Weights of a small GPT-style language model, trained from scratch on English Wikipedia: MLP 768 GeGLU.
MLP neurons of a small language model. Each row is named by its layer, matrix (gate and up: input weights) and neuron, and shows model dimensions 0-95. Each number is 200 + 30 x the weight over its row's rms, rounded and kept within 0 to 999. A neuron's up and down rows have the sign that makes its largest values positive.
After each neuron's rows, "fires after" lists the tokens most often just before its 100 highest values on Wikipedia text that the model never trained on; "fires on" lists the tokens most often at its 100 highest values on Wikipedia text that the model never trained on.

L7.gate357,137,219,227,212,197,179,181,187,237,203,183,191,168,189,170,172,220,230,238,208,221,227,210,178,179,205,171,189,201,227,201,266,214,195,181,204,215,152,209,223,169,204,157,230,175,220,227,168,203,181,247,264,207,149,247,191,225,247,226,249,180,191,208,182,134,181,269,182,176,209,248,270,192,180,165,201,186,158,217,229,186,208,191,190,185,213,229,210,251,260,197,193,181,181,199,194
L7.up357,165,233,185,235,148,110,202,235,164,206,162,227,214,195,188,172,174,222,191,99,197,204,197,239,208,219,185,208,179,212,234,198,235,209,200,222,234,167,176,263,228,200,191,199,159,234,176,146,214,197,242,191,244,168,225,217,214,209,209,179,177,168,173,117,137,173,228,170,197,170,236,229,180,165,229,234,182,230,264,186,157,221,178,236,212,201,173,189,202,171,166,175,163,183,217,180
fires after: "\n", " (", ".", "-", "(", " \""
fires on: "\"", "in", "U", "and", "it"

L4.gate341,158,248,225,192,207,180,198,186,198,255,207,221,181,133,193,224,181,213,181,130,251,206,205,186,208,172,184,241,197,184,228,206,182,201,211,133,180,187,196,150,170,186,201,207,181,215,194,214,190,187,216,226,182,179,169,177,237,205,213,178,197,176,203,185,184,193,179,173,238,205,215,217,215,178,196,227,185,221,216,209,203,173,165,217,180,242,149,198,160,167,228,187,197,173,197,232
L4.up341,195,207,186,161,221,212,189,245,179,269,175,163,227,167,193,190,208,223,179,217,209,204,190,228,195,171,251,236,182,179,222,197,191,221,232,189,210,158,172,216,144,209,212,221,197,182,197,252,213,236,261,169,228,197,164,212,218,147,169,170,174,202,153,188,174,240,197,223,225,185,154,227,212,211,238,194,220,196,252,239,201,206,218,246,187,244,207,203,182,241,225,166,208,207,284,249
fires after: ".", ",", "c"
fires on: "000", "5", "2", "ize", "0", "7"

L18.gate97,193,221,176,240,231,221,179,176,178,197,170,200,171,241,195,167,128,222,216,194,217,212,252,200,247,180,204,231,165,235,224,221,208,148,200,193,184,144,227,209,173,183,240,262,161,179,254,138,153,218,167,210,201,205,171,191,172,184,200,198,176,205,199,233,198,223,193,171,205,193,178,199,188,234,198,206,161,176,228,245,211,194,156,213,215,219,214,189,162,226,230,204,190,244,181,206
L18.up97,193,199,220,191,213,223,210,231,180,195,166,184,231,223,197,178,207,173,206,171,255,230,208,198,167,195,274,240,226,198,233,229,229,209,273,253,195,218,213,212,218,208,217,249,144,177,147,133,195,196,167,216,204,206,197,173,186,245,218,203,208,225,160,254,194,223,218,179,181,191,193,226,221,171,201,174,232,217,204,164,173,246,193,225,190,196,186,181,205,194,196,210,180,211,245,136
fires after: "\n", " (", " is", " \""
fires on: "B", "b", " a", "O", "eb"

L4.gate167,197,210,288,220,261,160,188,173,207,220,175,158,222,229,232,227,152,200,185,190,219,225,228,141,137,198,234,192,198,228,193,187,202,212,224,214,229,152,127,200,274,132,228,169,201,193,183,257,137,202,195,193,158,183,206,175,177,197,214,212,201,171,183,182,158,251,242,217,216,263,218,232,184,216,173,179,166,244,192,211,204,234,232,252,204,219,185,158,248,217,153,198,155,214,246,209
L4.up167,220,205,244,199,218,198,163,170,245,202,222,178,167,212,205,238,158,192,241,156,266,216,208,153,160,226,229,205,235,165,174,162,145,192,199,192,227,181,197,212,203,187,230,180,196,182,207,234,164,191,191,143,225,223,180,135,200,243,130,232,198,229,185,183,176,161,145,199,225,236,202,246,179,194,154,190,149,209,248,174,200,191,216,252,204,193,193,211,219,195,163,191,169,259,162,181
fires after: "\n", " was", " were", " ("
fires on: "=", " considered", "U", "v", " founded"

L13.gate753,177,230,201,228,134,184,206,182,147,249,221,161,218,199,201,182,146,236,185,254,197,197,237,158,222,227,160,209,213,182,198,197,169,210,212,198,213,211,189,170,180,209,235,222,187,230,198,186,227,190,161,202,179,126,195,188,111,222,248,178,260,226,200,198,214,241,193,194,187,244,211,231,219,209,192,200,221,169,257,192,219,242,171,152,225,244,249,184,227,158,241,171,264,213,226,235
L13.up753,150,242,225,225,178,216,210,182,201,223,207,254,209,154,122,153,195,204,255,167,186,219,220,219,207,225,206,140,158,185,151,242,183,192,157,228,230,174,214,237,185,187,182,165,127,224,166,178,205,138,206,217,170,245,183,180,245,187,235,179,196,197,275,227,263,208,204,215,238,241,214,207,182,184,264,234,237,172,222,159,206,252,181,215,198,214,182,212,188,169,195,161,190,178,212,234
fires after: " |", "|", "-", ";"
fires on: " 1", " 2", " 5", " 4", " 3"

L13.gate490,168,241,251,190,206,199,159,188,219,228,222,195,258,194,182,182,152,249,199,154,168,186,203,200,211,205,202,178,210,234,226,186,200,161,235,196,222,194,217,152,182,248,137,206,171,206,180,163,231,214,221,219,202,227,252,173,166,180,234,147,288,185,184,186,149,215,241,189,180,141,212,186,192,222,212,244,196,147,163,185,169,208,222,176,210,157,188,259,195,221,202,209,195,203,181,162
L13.up490,185,163,227,177,181,197,172,199,151,214,217,217,275,178,194,178,218,169,227,216,133,198,239,202,175,191,165,181,148,164,186,212,191,210,201,207,196,178,162,179,236,197,210,205,217,236,174,195,209,152,195,215,213,185,187,156,201,132,226,136,227,209,187,241,178,146,217,163,152,219,221,140,194,189,222,222,209,165,231,181,184,198,216,187,235,228,186,246,211,175,171,235,211,211,202,171
fires after: " |", " (", "|", "asons", " March"
fires on: " 1", "1"

L21.gate709,201,202,175,235,205,218,194,153,175,182,175,225,244,190,177,272,144,173,207,190,229,221,160,185,189,214,171,177,173,207,190,226,215,248,227,172,176,210,162,224,187,179,178,202,228,259,203,191,200,252,171,251,211,153,242,200,175,200,177,207,228,167,200,199,215,211,217,199,256,189,209,225,225,163,201,265,234,176,229,168,190,248,241,223,162,217,204,253,227,197,192,217,230,141,278,223
L21.up709,242,202,162,183,166,185,202,188,188,133,194,226,192,210,178,192,241,210,166,211,207,172,246,235,139,172,218,230,221,162,229,166,219,208,169,175,222,242,196,217,146,206,161,245,168,198,233,201,169,203,191,217,199,217,231,156,164,274,159,219,218,211,217,166,222,166,156,209,208,255,221,241,216,255,195,195,162,184,211,183,207,204,184,192,253,183,201,242,210,249,147,177,188,144,196,169
fires after: " |", "\n"
fires on: "\n", "|", " |"

L19.gate563,198,206,167,206,206,220,219,198,166,209,163,171,208,169,196,204,244,130,196,177,162,146,252,246,216,226,200,118,152,214,175,237,245,209,210,193,239,143,130,196,274,243,183,206,175,252,234,209,200,260,200,191,204,159,172,246,209,196,185,186,162,194,175,205,180,187,217,189,259,195,216,245,226,185,160,154,183,250,228,221,198,175,231,178,215,179,174,182,232,195,194,182,149,208,197,203
L19.up563,184,175,247,253,150,177,211,227,182,186,181,215,223,197,222,175,206,214,154,237,179,179,198,201,217,205,158,154,173,203,254,173,230,215,165,174,178,153,175,248,192,202,178,252,187,233,257,202,246,244,164,226,165,157,169,189,196,109,177,190,173,176,167,177,190,245,168,232,172,206,177,202,208,162,155,201,249,169,212,164,237,151,178,134,213,187,158,207,256,167,211,204,161,196,180,211
fires after: " 2", " 1", " 0", " 3", " 8", " 6"
fires on: " |", " –"

L4.gate289,201,200,254,198,177,196,236,203,163,252,176,235,212,167,209,204,245,181,203,145,214,161,284,193,155,235,190,228,183,204,225,208,215,156,170,186,298,166,239,202,187,212,238,213,183,170,215,199,176,207,233,168,185,210,203,217,219,146,226,193,218,214,202,215,159,203,196,177,239,179,227,208,157,193,225,233,188,232,207,165,224,160,261,195,226,193,208,224,196,227,221,177,261,155,181,218
L4.up289,160,177,213,171,184,248,224,178,167,233,265,258,206,220,214,248,177,178,182,194,212,174,281,169,201,188,194,181,206,194,182,211,206,203,165,162,239,204,194,211,198,180,194,185,149,171,196,216,219,221,219,154,199,179,201,261,182,205,192,147,268,194,209,204,236,176,204,178,252,176,190,225,233,209,211,194,232,187,238,212,183,178,249,185,205,155,198,162,191,210,154,173,213,211,215,211
fires after: " |", " (", " a", " the", "|"
fires on: " new", " 2", "2", " Univers"

L21.gate209,194,187,172,257,188,181,205,213,213,198,171,231,227,217,157,204,180,165,254,206,153,224,148,210,244,170,206,224,222,149,237,198,216,154,201,216,180,213,152,211,148,226,189,244,186,177,227,209,248,192,120,262,151,176,176,214,214,192,232,192,171,172,211,182,188,224,157,160,205,217,167,222,229,218,209,173,164,183,230,217,148,188,186,186,229,224,181,238,173,244,185,205,218,200,171,180
L21.up209,226,198,173,239,212,216,219,256,210,223,201,175,223,186,159,159,190,269,267,193,184,152,228,198,219,250,216,183,171,208,132,169,207,162,196,176,180,207,196,204,221,183,235,212,183,189,186,191,191,235,175,204,235,176,213,171,252,175,225,229,165,206,228,164,166,158,171,183,192,164,231,188,205,211,193,201,168,215,212,176,233,163,128,174,179,160,165,199,171,162,220,209,181,203,174,252
fires after: " |", "-"
fires on: " —", " ", " H"

L5.gate233,217,219,241,203,194,186,190,205,228,237,225,243,230,200,193,240,208,165,187,206,156,202,221,207,198,173,117,184,173,166,190,198,245,200,216,200,173,162,273,163,205,128,208,175,218,175,188,258,180,239,236,185,192,180,195,196,216,245,165,217,233,165,193,247,194,268,208,165,247,159,173,232,208,221,184,205,240,164,183,190,211,229,188,215,227,227,197,199,171,274,145,183,200,247,202,252
L5.up233,204,254,261,237,254,200,228,194,198,170,283,167,194,179,140,179,203,183,179,192,205,232,203,139,266,209,201,217,160,223,161,219,199,188,197,222,248,166,180,219,166,236,171,216,164,178,213,198,209,187,205,164,243,207,213,170,207,198,163,167,204,257,200,168,230,129,160,151,204,186,156,239,218,208,241,208,212,206,273,171,161,166,175,192,176,180,176,254,230,166,212,241,258,187,208,188
fires after: "\n", " (", " \"", "==", "==="
fires on: "P", "A", "b", "p", "a", "K"

L7.gate493,189,186,188,244,219,145,199,231,214,230,187,179,210,196,262,163,216,217,235,176,185,137,243,213,216,255,234,259,185,171,195,201,197,176,161,213,216,231,194,196,230,183,139,218,171,204,202,203,203,225,249,197,109,164,235,207,227,194,191,191,198,183,204,205,196,251,148,194,213,289,183,197,200,215,269,191,231,168,205,174,174,202,213,216,153,165,220,212,163,203,235,248,231,221,205,184
L7.up493,241,190,208,174,189,221,239,196,238,213,169,210,146,260,189,243,201,157,184,194,145,207,224,208,189,212,208,182,154,215,138,181,134,177,213,226,219,144,130,193,224,231,183,224,208,194,129,225,215,212,224,228,204,206,220,219,146,143,208,204,221,213,119,201,148,153,233,242,197,178,219,221,229,274,221,209,131,179,189,192,198,240,245,115,224,226,192,179,190,190,172,239,206,233,232,231
fires after: "\n", ")"
fires on: "\n", " |"

L7.gate487,217,211,216,241,210,207,172,244,213,130,253,183,202,158,161,221,168,207,225,201,163,144,227,129,206,209,224,179,173,209,191,173,197,188,227,209,162,132,132,209,167,233,173,160,240,222,183,192,240,145,215,159,233,175,215,262,215,169,164,247,213,175,207,181,158,206,138,140,216,220,191,190,184,185,218,194,179,159,151,218,243,211,197,186,231,202,242,152,152,192,188,172,204,181,136,151
L7.up487,224,226,232,220,166,185,196,159,229,147,187,246,188,202,117,234,182,206,220,193,202,155,252,156,253,240,206,170,207,206,140,135,233,226,203,212,200,192,180,209,184,253,165,152,190,209,206,180,189,213,169,194,201,157,221,193,202,181,184,214,222,232,197,228,185,181,203,146,202,140,204,259,226,206,173,217,151,119,277,193,193,198,204,162,189,223,173,229,195,227,199,218,186,263,191,230
fires after: "\n", " (", " \"", ",", "=="
fires on: "F", "C", " F"

L5.gate727,247,240,232,204,206,180,213,138,188,210,159,259,156,182,193,231,226,242,229,201,223,176,271,180,134,210,203,167,246,211,208,231,147,163,230,204,230,182,200,182,194,148,203,210,235,165,159,214,156,200,186,223,175,163,224,202,199,213,161,224,212,228,139,274,188,154,187,189,172,235,208,207,173,221,181,238,220,206,199,214,166,213,196,195,224,181,227,187,203,174,231,183,102,227,262,196
L5.up727,190,192,234,204,149,223,174,199,187,106,242,196,244,215,199,198,188,139,174,159,223,193,240,195,231,197,216,205,144,216,209,186,192,227,228,216,217,219,202,194,222,246,163,174,248,175,219,187,255,248,205,217,189,203,176,156,194,218,256,222,239,219,169,202,155,230,179,217,200,122,171,182,245,211,162,156,202,190,214,189,161,215,158,202,190,186,201,228,212,249,233,167,135,214,224,218
fires after: "-", " (", " \"", "/"
fires on: "c", "t", "b", "h", "g"

L21.gate13,183,227,250,205,236,199,182,202,186,248,190,273,175,200,186,230,181,203,253,251,201,151,211,124,184,172,226,252,216,178,190,207,201,181,218,204,235,177,187,198,149,176,238,206,196,231,197,239,208,202,189,206,181,166,222,212,162,201,146,205,192,172,203,195,221,180,138,204,181,220,216,117,156,250,205,213,184,145,184,211,172,208,179,189,202,188,226,218,189,266,189,227,196,228,193,171
L21.up13,190,204,147,172,226,169,138,157,211,231,166,153,247,174,164,190,221,256,252,264,182,178,205,185,202,237,111,217,195,225,177,207,171,185,203,236,192,144,165,151,233,181,199,221,220,170,177,224,196,205,168,235,258,183,166,181,229,157,188,251,237,198,182,208,150,215,167,234,173,188,192,149,198,200,202,222,217,167,181,183,192,177,199,227,193,131,199,209,214,129,167,243,194,258,221,205
fires after: " |", "|", ",", " the"
fires on: " "

L13.gate104,138,231,221,183,208,135,222,140,187,197,227,221,172,218,221,163,244,218,213,200,181,173,181,216,208,192,164,171,195,162,186,242,196,241,196,237,204,233,216,222,211,207,206,241,169,154,203,206,244,247,199,210,233,181,190,216,190,183,220,129,218,221,201,166,193,183,181,220,193,204,237,223,132,204,225,272,202,165,197,234,207,204,237,206,150,188,209,156,221,189,210,234,191,182,213,215
L13.up104,201,194,203,201,255,183,201,126,136,195,262,200,208,240,192,215,256,226,207,202,180,199,211,226,234,215,203,245,217,189,144,188,173,159,181,216,207,194,185,182,186,220,249,197,159,224,201,208,163,160,213,206,129,267,203,188,181,159,193,206,191,164,182,225,217,200,206,240,205,203,202,154,228,239,133,224,183,93,181,186,254,180,186,193,190,183,235,204,184,228,214,254,212,212,185,212
fires after: ")", "\n", " It", "It", " is", " it"
fires on: " is", " was", "\n", " an"

L15.gate595,225,229,205,162,191,196,179,161,242,211,179,155,204,188,194,164,192,186,208,173,182,236,238,189,203,180,242,206,221,213,220,216,176,222,242,201,174,169,147,213,240,174,216,163,194,157,182,167,247,158,210,210,142,199,233,177,228,249,160,137,195,183,189,152,240,162,236,219,262,168,195,184,166,211,204,190,182,243,201,201,193,187,209,211,137,240,215,213,224,200,167,189,191,149,166,223
L15.up595,171,172,183,181,189,166,117,208,199,155,185,216,222,164,213,159,201,186,223,235,148,232,214,233,207,225,190,238,186,214,198,193,205,324,218,174,189,127,263,205,178,162,200,259,176,98,204,262,194,194,209,194,164,186,231,194,178,243,187,182,182,218,180,187,199,209,156,190,222,196,192,169,163,212,187,186,211,191,268,232,246,214,216,161,154,199,160,237,205,196,212,174,174,204,244,132
fires after: "\n", "=="
fires on: "\n", "-", " See"

L16.gate546,204,199,220,212,208,187,212,162,220,149,191,191,257,199,164,115,228,195,208,233,242,260,227,219,223,150,204,188,128,236,205,211,218,213,177,266,188,168,159,198,141,188,209,219,178,233,197,194,261,218,185,251,211,167,180,204,220,186,164,218,211,195,224,173,222,153,125,194,202,207,196,174,203,156,197,231,185,212,208,258,209,231,174,165,229,161,179,191,203,177,228,182,213,241,206,186
L16.up546,201,218,172,205,198,188,225,178,173,219,231,241,182,181,162,214,163,259,231,235,170,164,219,231,223,244,172,187,159,221,174,160,188,248,213,214,207,164,259,217,169,205,258,212,213,142,179,197,209,239,133,234,191,172,195,292,212,160,217,239,234,217,215,199,175,157,164,181,171,215,190,222,216,190,201,208,242,224,197,223,190,235,214,154,235,216,213,189,218,194,170,211,188,175,208,221
fires after: " |", " many", " some", " all", " —;"
fires on: " of", " —", " "

L2.gate735,227,191,216,268,160,226,168,221,224,186,210,196,209,180,222,182,177,119,177,246,232,220,199,214,220,132,199,151,220,256,146,186,243,200,156,150,200,219,197,192,231,180,192,191,236,191,177,160,183,201,191,215,190,188,229,254,116,217,165,214,219,247,191,170,237,170,205,197,180,169,208,198,175,184,195,154,217,186,221,256,147,223,221,148,198,243,239,200,203,162,255,245,198,215,263,244
L2.up735,233,237,191,158,194,181,241,162,164,225,266,214,164,222,198,165,168,281,204,145,205,202,186,198,212,179,196,275,143,224,194,215,176,194,191,189,159,188,251,178,160,189,169,194,183,266,194,224,191,185,158,221,293,240,174,168,250,192,211,167,223,181,210,184,222,174,167,175,222,258,196,176,176,202,191,218,201,184,226,143,217,190,198,216,178,165,124,176,237,183,191,194,226,167,204,225
fires after: ".", ","
fires on: " However", " however", " During", " While", " With"

L15.gate724,234,232,214,170,198,244,254,202,208,212,183,213,191,209,206,225,200,194,197,217,176,179,155,158,195,211,189,217,190,236,215,279,190,203,200,153,242,224,209,217,194,164,228,192,227,196,168,248,218,244,185,232,215,179,212,165,242,226,211,205,233,210,148,229,201,169,186,234,182,181,192,192,145,229,237,206,196,177,214,184,233,217,227,199,170,201,195,231,238,211,203,180,241,211,219,243
L15.up724,227,187,157,195,190,191,180,224,180,178,216,180,223,216,195,162,330,221,232,239,187,227,157,251,216,198,190,128,222,240,222,196,165,153,161,216,180,212,197,192,226,222,153,276,158,149,212,230,215,232,200,183,217,200,194,218,167,218,161,222,235,239,192,187,182,191,241,212,195,167,151,229,171,215,149,226,195,220,249,237,224,128,236,194,184,161,190,166,195,217,199,237,213,208,213,209
fires after: " |", " b", "|---|---|---|---|---|---|---|", " "
fires on: "\n", "es", " ex", " |"

L5.gate23,219,199,219,189,233,208,185,188,185,220,198,221,166,247,249,203,143,241,246,222,203,182,175,155,222,232,159,166,180,187,158,184,198,217,198,203,211,214,194,178,227,234,188,193,184,181,254,268,162,212,169,189,199,221,179,215,180,200,226,284,192,244,190,198,204,215,215,176,239,166,142,240,157,225,209,175,212,221,226,201,160,151,195,229,227,256,214,196,171,167,195,181,159,167,250,189
L5.up23,196,183,198,225,241,170,172,146,218,179,154,181,184,262,192,208,161,221,260,175,199,173,207,185,245,169,183,178,216,136,217,221,199,177,177,233,239,147,255,192,152,198,160,195,214,170,248,266,209,182,140,206,163,191,151,228,187,177,197,242,168,207,258,248,202,183,205,204,200,181,186,182,169,193,177,236,203,156,242,198,209,211,162,243,204,186,196,242,217,174,197,129,252,198,162,218
fires after: " the", "-", " •", "|", " The"
fires on: " Total", " area", " speed", " total", " Website"

L4.gate154,152,257,183,214,270,261,261,209,181,216,224,233,207,289,195,209,217,219,193,236,209,228,219,155,199,175,181,229,168,174,209,222,201,234,202,191,171,170,210,175,258,212,210,224,187,199,203,219,171,178,206,182,153,256,211,185,184,208,185,214,225,245,216,215,213,242,190,165,255,201,190,206,199,194,221,225,185,153,238,134,204,165,196,208,180,249,197,186,208,189,173,224,155,193,200,196
L4.up154,257,174,281,225,251,154,198,226,227,200,201,238,188,214,189,209,241,277,218,211,214,184,212,214,213,225,199,189,159,196,226,193,254,231,191,191,203,205,207,236,168,244,146,209,210,170,217,179,186,214,213,205,208,197,242,142,236,219,192,234,206,186,235,200,194,189,193,200,179,222,197,224,201,227,223,205,203,184,231,192,193,132,173,197,224,204,196,230,207,157,162,215,231,169,275,153
fires after: "\n", " \"", " (", "-"
fires on: "A", " cross", " broad"

L13.gate397,183,146,202,204,211,164,182,176,240,182,209,205,202,246,186,152,172,165,152,176,189,188,253,181,275,201,218,191,207,200,197,248,199,179,227,235,168,196,171,215,231,220,205,211,178,162,244,210,190,207,161,161,171,239,189,213,264,212,241,207,188,248,291,210,251,235,177,253,199,184,186,157,222,225,186,214,243,197,190,247,193,182,161,172,192,219,247,128,192,201,195,206,182,215,238,201
L13.up397,201,177,150,259,211,207,113,219,219,188,212,205,176,187,156,226,180,136,241,180,224,198,232,236,223,260,140,227,216,199,214,189,204,217,241,190,268,196,198,203,220,200,180,190,205,167,204,202,166,195,198,203,175,206,205,164,193,190,242,238,257,159,197,192,175,251,226,202,193,185,191,208,182,212,191,183,195,243,252,192,177,174,202,187,128,186,225,246,171,201,130,179,245,177,170,267
fires after: "\n", "|", "-"
fires on: "\n", "-", " Total", " Time"

L2.gate357,215,202,209,154,186,167,245,140,189,189,214,216,196,203,195,191,181,188,209,234,207,204,237,182,229,188,210,239,204,199,147,194,223,179,168,178,171,229,215,202,193,206,199,137,182,195,210,211,224,199,200,191,215,181,173,182,235,179,257,168,274,214,226,219,216,184,169,208,219,196,197,213,188,142,181,198,207,192,231,240,196,195,254,157,182,167,252,240,180,213,168,182,240,201,191,161
L2.up357,196,132,234,197,170,239,193,253,258,193,191,224,227,191,178,200,219,187,145,148,202,227,261,187,211,231,248,199,219,233,206,219,227,155,174,179,211,213,213,193,198,234,192,179,166,218,194,156,195,238,207,213,252,186,185,233,189,224,226,226,204,180,237,180,196,206,202,212,193,193,190,255,197,180,277,191,219,272,205,197,226,236,205,222,174,225,223,184,265,189,181,122,216,169,209,206
fires after: " |", "|", ";", " October", ",", " July"
fires on: " 22", " 2", " 2022"

L4.gate45,203,187,192,226,162,229,224,187,191,202,245,205,210,137,206,235,194,178,161,208,236,175,182,216,200,232,192,159,206,207,230,221,191,203,259,162,154,203,170,236,168,200,241,208,183,205,181,111,185,194,174,248,222,236,215,200,220,210,234,211,145,281,275,237,233,196,211,178,288,206,225,154,178,155,187,228,175,150,227,203,214,254,190,161,155,242,229,233,244,202,188,173,206,212,224,203
L4.up45,237,216,250,165,214,239,198,187,211,184,199,193,169,230,177,219,147,162,199,215,215,181,208,155,232,185,230,147,127,197,178,237,214,167,183,241,239,194,242,183,153,215,219,133,121,226,201,220,233,218,196,230,195,174,234,180,192,203,214,172,191,150,217,246,258,238,132,177,146,186,180,224,233,217,200,223,202,236,165,170,171,233,137,224,192,153,222,226,169,206,135,185,243,211,206,181
fires after: " |", ";"
fires on: " 5", " 7", " 6", " 8", " 9", " 3"

L18.gate696,170,251,190,217,219,179,172,196,209,225,181,251,227,179,186,134,219,220,239,251,196,199,188,182,165,199,199,192,183,190,226,218,163,138,242,164,178,183,239,175,189,189,190,176,207,215,184,234,231,195,195,253,177,222,145,273,239,246,179,208,139,194,225,165,194,85,179,183,180,225,177,166,204,179,178,189,128,197,216,203,195,153,215,232,192,177,172,209,209,163,180,147,235,231,240,193
L18.up696,190,197,207,223,149,179,174,240,228,214,172,218,174,170,168,267,185,164,187,218,219,215,216,179,194,195,177,188,181,250,168,206,230,188,188,193,215,216,187,236,184,158,129,248,183,231,195,179,191,183,223,204,179,191,201,237,224,205,215,210,172,185,220,208,184,153,184,174,173,201,191,179,225,189,181,184,196,195,214,166,179,213,177,164,189,197,149,223,195,144,160,200,171,195,213,231
fires after: " |", " the", ";", " /", " —;"
fires on: " —", " –", " -", " ;", " after"

L15.gate752,165,190,187,228,212,193,165,215,185,172,171,205,175,221,248,168,217,220,213,198,164,248,235,195,182,217,187,252,228,188,218,136,209,216,168,228,201,194,211,223,222,160,200,197,177,144,203,253,250,168,176,216,190,202,233,181,222,205,229,208,208,200,214,159,206,185,156,170,140,303,208,182,168,204,196,228,243,203,214,184,212,219,231,207,233,192,286,158,191,193,236,175,174,201,185,178
L15.up752,193,175,225,140,258,197,232,255,249,196,194,157,190,235,218,223,211,166,209,213,147,178,198,192,162,207,258,192,253,159,202,212,184,175,197,259,216,203,195,230,175,193,213,193,214,201,183,165,225,198,230,218,214,162,216,177,186,237,129,201,194,235,168,220,185,146,183,167,168,167,195,204,187,169,183,167,229,205,170,172,211,184,149,212,194,198,219,137,195,162,259,139,196,210,171,163
fires after: "\n", " Cl", " a"
fires on: "\n", "l"

L7.gate658,149,183,202,242,176,168,156,161,228,193,228,228,211,260,190,179,215,193,214,144,209,184,228,137,190,177,221,170,240,188,165,261,193,152,201,250,189,82,228,215,159,163,210,229,168,196,222,175,179,222,193,197,147,201,245,131,164,166,240,222,220,248,238,207,200,228,205,188,194,284,180,210,195,212,297,219,202,189,209,183,203,177,210,164,212,246,206,213,216,236,182,184,224,204,156,189
L7.up658,203,215,194,206,203,178,216,180,228,182,201,251,187,245,173,195,224,169,218,220,235,251,192,202,210,168,222,217,190,177,214,149,194,173,182,152,212,180,261,172,190,183,200,256,236,245,163,214,268,168,152,233,198,162,234,183,169,199,231,175,163,230,175,231,230,250,132,242,178,210,175,209,174,218,206,165,204,182,229,218,230,188,249,188,194,147,211,162,168,186,215,210,211,239,173,216
fires after: "\n"
fires on: "\n"

L5.gate141,213,159,209,189,161,176,191,171,192,198,199,247,192,185,260,201,192,164,258,203,190,219,277,197,199,190,205,212,156,194,144,259,221,248,211,184,259,175,193,215,230,229,210,190,169,164,195,176,242,133,144,212,206,186,186,163,274,224,202,188,246,264,185,204,198,227,205,222,189,231,200,231,200,188,199,252,183,184,250,219,242,173,233,222,168,131,137,215,213,212,178,204,146,185,232,219
L5.up141,222,153,240,242,184,196,156,231,217,153,151,222,202,218,169,177,177,191,205,102,226,193,246,216,189,235,247,177,209,149,225,164,198,226,168,224,207,216,202,226,211,180,199,252,245,234,204,258,206,241,257,185,171,157,211,165,200,180,124,240,243,238,182,219,248,202,206,188,239,180,181,219,205,205,251,224,229,227,141,194,205,198,194,187,213,230,200,219,195,188,204,170,147,278,266,211
fires after: "\n", "|", "==", "===", " \"", " ("
fires on: "B", "C", "M", " comm", " 21", " 15"